Part of a small language model's weights.
Size: vocabulary 32000, 25.4M parameters.
Architecture: LayerNorm before each block, biases, tied embeddings.
Training: a variant of Muon for these matrices, 494M tokens, 7537 steps.
MLP neurons of a small language model. Each row is named by its layer, matrix (up: input weights) and neuron, and shows model dimensions 176-303. Each number is 128 + 32 x the weight over its row's rms, rounded and kept within 0 to 255. Numbers have three digits each.
After each neuron's rows, "fires in" lists the words (lower case) most often at its 100 highest values on Wikipedia text that the model never trained on. A number after a token or word is its count.

L2.up1266:113156099064109164094123167145142098187152164141113160136066184086140162168109114122154129085082135157100151104137143098181108080122123118051108126151071126137140164116132046177189181118083090105158137137125109119167160067131126129119157063072198101133129131113212123134156082096138134209137103142177105057138160109146089115179100174144149099080095135096150066181125119105105117128181
fires in: "well" 13, "that" 12, "although" 8, "who" 7, "such" 6, "which" 5

L2.up503:059113181083125190138114152154099096133100118154192113098135146107142143180152110120132148050111070107120115148157114089154104099107150138157130138140036142179126084167097120167043140102151135133114119071122131167105150142118151087111125191112172127135140112171122115146138179151093077087087126182094139134140089203068093153093153111086133106198138105150108121096132148091147152088159
fires in: "he" 43, "which" 16, "she" 10, "they" 7

L2.up1276:094158141148118157149176132086140079191126194178114136128166103118095153115145120080171170164163137107108155069107051130187125093213136117125096145157142076156082080152129138152150120094157128102123131105159122088138108163165132101100132144076112073117122107135110115088149187151161182089078158181074112086115126126105108139140184109182185168081161113098088156142156140145124070120115
fires in: "two" 29, "one" 8, "a" 7, "to" 6, "an" 6, "american" 4

L2.up4:113121129156139059160141127102097130098127113136098181087122120113179128108084120128095143154165092157152085143072083135075108136122183144144170117140047096087117125105146150107152155172118155182147160160133095140114187127160136162183117173094146149115135163146133080120102134159146135089153099132126086122153157107144100143141099139107121204159079114137084135161157139165116087114192
fires in: "most" 21, "within" 11, "like" 7, "best" 6, "well" 4, "especially" 4

L4.up79:099146119118097129141211170129131124077136132096144100111162095057069177144121175143131092133154124157133125124124129112106192088155149106118084178110107141123098128142140127170098124102134087128092102118110144140154175180066110086072088133127172143176099126109110091153084092125140094103131075148148180206127091130080156100135091108132146159152096105149124180142150144155119151078142
fires in: "at" 27, "with" 8, "a" 6, "clt" 5, "aged" 4

L4.up460:097094193104086131116101155130180124101117159147092109156151127143014105100119122085191093115135140134100118166162126143132079185127114204143124184104112120102111113106113172157095123158119100158131091125097088110085132189087113091114137143161160141140143177112127114116115135112146150081138101176167135149092133134106129078129136102087100108110120085113183054106130137197061176169154
fires in: "the" 35, "with" 24, "from" 10, "into" 6

L2.up582:096098123099130170158108138122125130146155104155118147056095112181118190111142084161094121025123090176129095189141108092123051163132174082092107153136077107119107167173099113156061177113137132100114198101128175075172160120101129138116134117131144119141147144172140138074121099136151088157128142152086121063128157112160068133131161103156102208055086129116155110197177072114118104125129
fires in: "of" 80

L2.up776:087157083176092152151094110103102104105144091182146140139177159148109111091069142175177096132097084150196128111099132158113065141117163141145151159126106112149102187156139152154090121204125080072115130096103128128134140126106086189164166152121165116127121103117130171176106131080137131144102113054129104136131099144030105146140106085104141166126078110141145141099169165172180158116130
fires in: "same" 33, "their" 7, "his" 7, "its" 5, "years" 4, "with" 4

L4.up1093:103157113132145187139087114099205054132144129154103106164104143170131122146087148091144105141152065147171142133104146177117148140155135170126110127111095053161094115136111127151164089117172163150150171088114135165153110142128116140087068144106095111187155196163109068133170151094151131085153142118116129086083147125129148106156108118164129171105148106123105131099112132109125073144103
fires in: "of" 61, "few" 6, "number" 4

L4.up956:103174141206178148176059099057117191099131128152139132149150110098133148115122187119141131093215172160096161181091125125119137127137131136172060179112131106087076123122147109172116126198117125133105103145097101157111106165106098060137150116169205133113105190156141149119142143116159095137137126149143146080050112120062126100111150095104151117103102098132126129136120157045123098132147
fires in: "and" 24, "or" 16, "a" 6, "with" 6, "soon" 4, "to" 4

L2.up185:126163116150127099149147128150157153128096103138143131177081141192103167175152159104127126053140140157153174163180117187095103092121114073085121146090118129045128129136120169068152169089143101111102139090150110166105190114160129134130087120166129173155148100080100060133170093091127190104083108116118137148130119127112173121098094139123123122175145141128114117135172178096169091115106
fires in: "when" 27, "because" 17, "although" 10, "while" 9, "result" 9, "if" 5

L2.up548:123164176106161175086120103097128087103158089100202180151049095114126085144097105174098157146185156196154079096087161141131131163183094063080128065149168147087111115149162146072062079174085096115092198126120117135053165116102188158158121151127096198143136107137114127158094150166085205180132156175095100109157131167098141109137113123104157100104102094087134144122154119141140095140142
fires in: "as" 60, "because" 6, "very" 4

L2.up324:183169090095143132090122131121120098127104148151087167107158177139130130137144155138115119114103132061115147124142129043141166116101153139093131098119098130116121179171168111113130121089140172133091126111103128102101121220144126141095092140110145092127135133111122140167153124138130174047090136177131156132149118148130138106190124157115180134114138090186153094183111132125078143131106
fires in: "which" 19, "she" 13, "who" 9, "that" 7, "program" 5, "team" 4

L2.up635:169130158194088132091133136097112136109106126082106164070095078106110153145124164142102140126139174150104122089106157078078124160136145135110074098058094141096129197049117215106117106137141151132178132117097090136127046083127162138151127101160143086080134118120093101096078105107172084148186162059115133198169139143155132121160133104072080157121107095169114108139145132194081109130077
fires in: "most" 19, "as" 17, "a" 14, "was" 8, "an" 4, "largest" 4

L6.up678:136085195129056047127112163122119158117140147125171172118098122128104058190125087122131143142108110110111151143127111163119140099147155108141158124149110173139161154130101109187132129117114105100121121127136092138091203095121096167151171125086144077155109167134153117122075092144140066132098105137112146089090103058161147165133142098130133170131168146151118131105102133149100128160125
fires in: "her" 32, "his" 22, "october" 6, "september" 4, "february" 4, "s" 4

L9.up960:124142150059154136196130108154130111103107073066175125112128143136173143128138082118144176112171077122118077115109118131136185094112079167133130177146103128068151200150105080130105077145154158143112100173097123131155106120136135097116166134168122123110065139152161079125139123158167152159091119059123107101095138144196161119154210130101129141119125124150084145101085062130119105137152
fires in: "a" 45, "on" 7

L2.up2:152098123161156123119106154109136110141097071172106090172072164161112164125106189153170099104170137168134111144135120117124191066048116131116168118133067154137130081143111086169092103149131102148136123063130089145119097166177154151166101107061148106091137138185099191092141115100156183130174114150121150162088066104036118102151140133159121204160091082096140190136139139149122126097127
fires in: "that" 35, "to" 22, "other" 4

L9.up420:200082112122138169084157128110090111145142181137143104111134130133085116142122175139159120157158148072092144071143135130134079187137129149153109103159133107056189108140117106161191066185148118140088154109147143158098093188155138080136105076161098146148122093148123115140120143097121170126091121101078119142173142129134176178148174197142125133117076125115137169186069091110148121151102
fires in: "years" 18, "season" 8, "months" 7, "there" 7, "million" 6, "year" 4

L6.up898:077141098122135080131121141108146114158203134186076149141087149094118077089152082138082131128153122152093088173194107072163188149117134159174134166120096122150042106157122070124135111084129131148136124087121173123122103118119150103054118139124113111146159162115150135109058131082147079090133125098122143093148171134166082134094136136250138125127143135167140115176220141063098121119146
fires in: "which" 32, "they" 18, "that" 16, "who" 14, "it" 7, "he" 5

L6.up317:087145140127130178116070175135065138089095160073148105066096141093133127055130130127138133148117149085142174116162145112079106151142117236178115105112172097096188074138116163117092148170145140112084190177112062144179142106120082143131120131108144133085137149181143142113164129121095121175143140113126144100143161155166139104118155140131153126120159149111117076094170101109179087172125
fires in: "a" 31, "the" 19, "an" 6, "first" 5

L4.up353:127105117098105124126117146127107088164111091092121169102134205104093076139198099141135085116168097085082107155118075140073080110168143120168115175134078180084113087122098140134139141140151125101153154063132162159112130130108111165100158120178137093154146162123172100123090108087115108183104101155152090100201151068152071121091173133150098127142165115116175081137143090114089132113101
fires in: "1" 54, "that" 14, "1st" 6, "with" 6

L2.up394:075138166164172123123145117051148056128091144127125157134181165118176075134192090078135143207117109156098131139140175094086113122122099129147139125116094162133163135165129116181114087145147099078119129146092127167167114128138110171096167131100110126028118057124119132197138122095122085131082150132131165104092109111159147124138154050139156172124154096112155088129118143170133135167096
fires in: "of" 37, "place" 8, "office" 6, "in" 5, "that" 4

L2.up881:131151110118105106129081075175173079094151124184155112181106142147139110125137164162157086076208104154126083171093119155123074117138132081131133150163108137172150151106113133121162175158066180101052143145159137147085108137127123131107100102151059117160163125102152130142115152210126076091120120108145080162133109139117178113140086090170091126088128123124151099107129178163143146149112
fires in: "to" 72, "into" 13

L2.up653:152101126102065161101178191128132119160152100085123157127118168136158104119140161098120119099076129137173124137129081160155096097130171112080128193127128122220077118160135147124119177138120161071190146112160123129125115125123131124093136160114115170162142078162099165118118162134121102129166137127141127151088131050136113117081136100097126137126084116082109160115115085154176149143116
fires in: "no" 27, "than" 16, "each" 14, "all" 10, "1" 6

L2.up1085:128092144189074128147110149151103042123114174138128157129162085137106172102147132155184140111115117142142165122075107095155097055146124096152137128132149129121097197131169156088148090143056098120128105111136158119105121065107093108110159142141141122157131122077106157101150065137110121127137168130123187110151139156125119135152132107115130201132110077126123178074113124138112145164041
fires in: "by" 47, "with" 11, "result" 5, "as" 4

L4.up178:112144117120084133183118109137167065149142106165121171163109111141132155141093149102118173160140139115114155122158053151100073105098147103150089093107134081102102163117121137189114060182121162119108148126176078149107153146114117170090120089072219122211101170155087131054138159167147133113127169163152083123142117164145094119112158147070153145054137096124095143144137121116153093135176
fires in: "a" 24, "small" 8, "several" 6, "some" 6, "any" 5, "two" 5

L6.up999:124178126147118068174144105132173089136106145120065130124162142104099139077130195149195169123091091056206121090164115121086164171072128123114170168162159127064092095170176143060113121128075120185094146130079165133104106141094088151133151124103171105175157112139108089174150086156122126179118138176136069146100128129109116146168096141167122153103089097091165149127144094101115152155137
fires in: "and" 91

L4.up107:156132132141133152105137128149108190108126159136153153121086112083078097076149137140173096137122154117110111071143120092155090153101136149161111147178160098094129096201165048108105143128160136132123145102082150157108138132200075092112129130216138115122086155124103168165085158165076138088135137096127122165108119140108196136154108144086120130185137114120169113084182156160116076130155
fires in: "not" 30, "was" 16, "is" 11, "t" 5, "s" 5, "it" 4

L6.up601:144150136130086180107134130099060146115107128123153132157149185129119132080099118100159118101133121115084143119110113047182114165122104057142106157111076141109133157114126151149088115142162164144152093128127056154184030134118122125073171112137073132109148140080162169187194104175103142138158115107085071140119137090162129193082138111131172093090132176128141036175163133217119082151119
fires in: "was" 94

L9.up487:088101166110050201112145142090144056098116130130168129141125142144112158114132122207095156137151130140107150145162135155148111115120133096080080126134121157131173174123124126133153106125108063117112104202186108149117144124140094123135151106151120167230136085088155103123107105039180155182129118151092122090127117146080108098145135162196168152081164095081163099097121138124122116109136
fires in: "his" 29, "their" 17, "the" 12, "s" 8, "received" 4

L4.up330:125118126133166088175118186030087143094091126131115170144081097108138136171100123141082190181172092132059124108103206133146114119097164133121105123164169128090158156167151095133053138114089155088098172133070151097180114167066135132187126053162128112130100157102158120058128113110136167171077147100166161117135153069076207136180149129150126115085136120149129162108145113130171149117078
fires in: "to" 77, "already" 4

L9.up33:144125136138100150163154093112156113093114153112132074179161116096066134126176087108115119140149071152104096140148122109141113168195130114107182118138132145047094093114140133135165178127093044104097097175137151148133127137102125089135169120131190149147150110131146120128087147101141251115143149146116099132189117145050153156079136190147141188102137123083135165182039119206118148172082
fires in: "the" 30, "1" 16, "le" 6, "la" 6, "1st" 4

L5.up81:128141139151133120159128156132151166164109132103134125091163140112169132122098139166160075047087207097103126151106096133107085125063150170186092099210135090171133169109118100111073124139170124181118127115123170191080117110114103126131127154146147155080156188109121112132083141194127172154152160100134129141101148177138108165119106137089110179134106097123160156094113130173188131154110
fires in: "to" 23, "by" 9, "out" 8, "into" 8, "as" 8, "in" 8

L9.up861:042164109140158177160115113122133140150104111109148050165076170181155113109141115099088063128065127139101133133150119145160138158107124208119080169094146135122185150140144113148100184086110154132033199156094119236115047207144106126128167111144122113066133088119127089116131140137087145084157165113108108130086094082077152117082129117165106110131134133167172110142137141113117074168089
fires in: "was" 59, "also" 4

L2.up319:100101085082173142143151207195152097121103151128105104149150124055131119113082151101129125156145114133136149155119094145148113147142069122075079123079140198200120144127112123133114093136117173141143167093142121121065116144102140183178096112118096139129134197078149101053070106159144126107007166175100130162089101161102115129135089133138152096142088181052106148104164161096163138180122
fires in: "of" 23, "after" 19, "born" 19, "when" 4

L2.up1039:151127129078123180121120172110145150120129142076122133159178161157086200105152125129147072148141147122167131069114088132146161052139116060072141066084097127120083166111108164140104137121165151154187141150114064151119138083077190118157151118066096099127126109103139149147115117173106145151114188130130079082153089067113164167089127116104090110170107129082121126167174164099035146135163
fires in: "from" 24, "of" 10, "to" 8, "written" 5, "name" 4, "starring" 4

L2.up1274:142138153160078145123119111136157110157088114099135144115156111143142120094080120158167125137048116078129143104146176126090095153125160128110139123130116153074108098133188110117175125139145097103127128136147145159179170138151128139095112067145176063074130166129166112107148129127118113148154148115130092074128160115100100113139170187106146124107119109093162172122075134086110128134127
fires in: "no" 15, "number" 14, "such" 12, "from" 9, "there" 5

L9.up312:130118171158122163082161107124154133117099085115132104089005155126087138189165127145134186129119138096100153154149142131130121182160127133052133134101126150169132134111158144132123144126097076119098139127115157071096113128103124123133106126097119143073151150114105072161148133153099177120139188177139149092119091177113178114149172145112175174159165089136133087156163136140076109126159
fires in: "after" 44, "of" 26, "before" 4

L5.up485:127146169135103134123147077090141138101122167138138164178080110157119135139114140126166106141102058168124100151143129088138168121082157115124102124130158069124126087169146098107165074146107115188105086151087133147177103136158132089128142102115090121136098097150179162144122107083169106184148146083095157144124147157117190170130119106163088097121084190098140111093075117099129120090140
fires in: "the" 40, "and" 32, "or" 11, "to" 6

L6.up779:157101179188053137114152132165186156083143106145146157184124162148084095103092093115130122142143071094132085146085099125159162091141074194180134135052049167105093139105090126115160146128131128079131142140208083071104108093146101130193159126104108100124198084083150126218134121105090126087100115128103179057093135144113165113157142104137122114207135106158114111188159110107126120132096
fires in: "his" 43, "in" 25, "on" 6, "ct" 5

L2.up952:150142152142068087114174071118120124118149116119162102091121149129089063110065115119104122070138102174158128196130150075157113156146192115140151075149087157069140143171157095145171129151141128113213120189096131106173118115139143159139073188139084111120152140093128129130156094148099141119138146083044135113134147094143157142170053163155161185169105108146061167172124141078137167146135
fires in: "in" 32, "within" 15, "through" 4

L6.up428:145147189149176120147154107139111138105138076186111070123065168121173050137113146137104134095118124142087145143135091079143144192088056106186154158150140205092078127145168103134088112166092133142098127105108105132149188178099144095109118144114145132152124179121158153151075117136151145197149106140147146125088121167013116121129111104155147133133118119140151141124114134164128124134104
fires in: "to" 91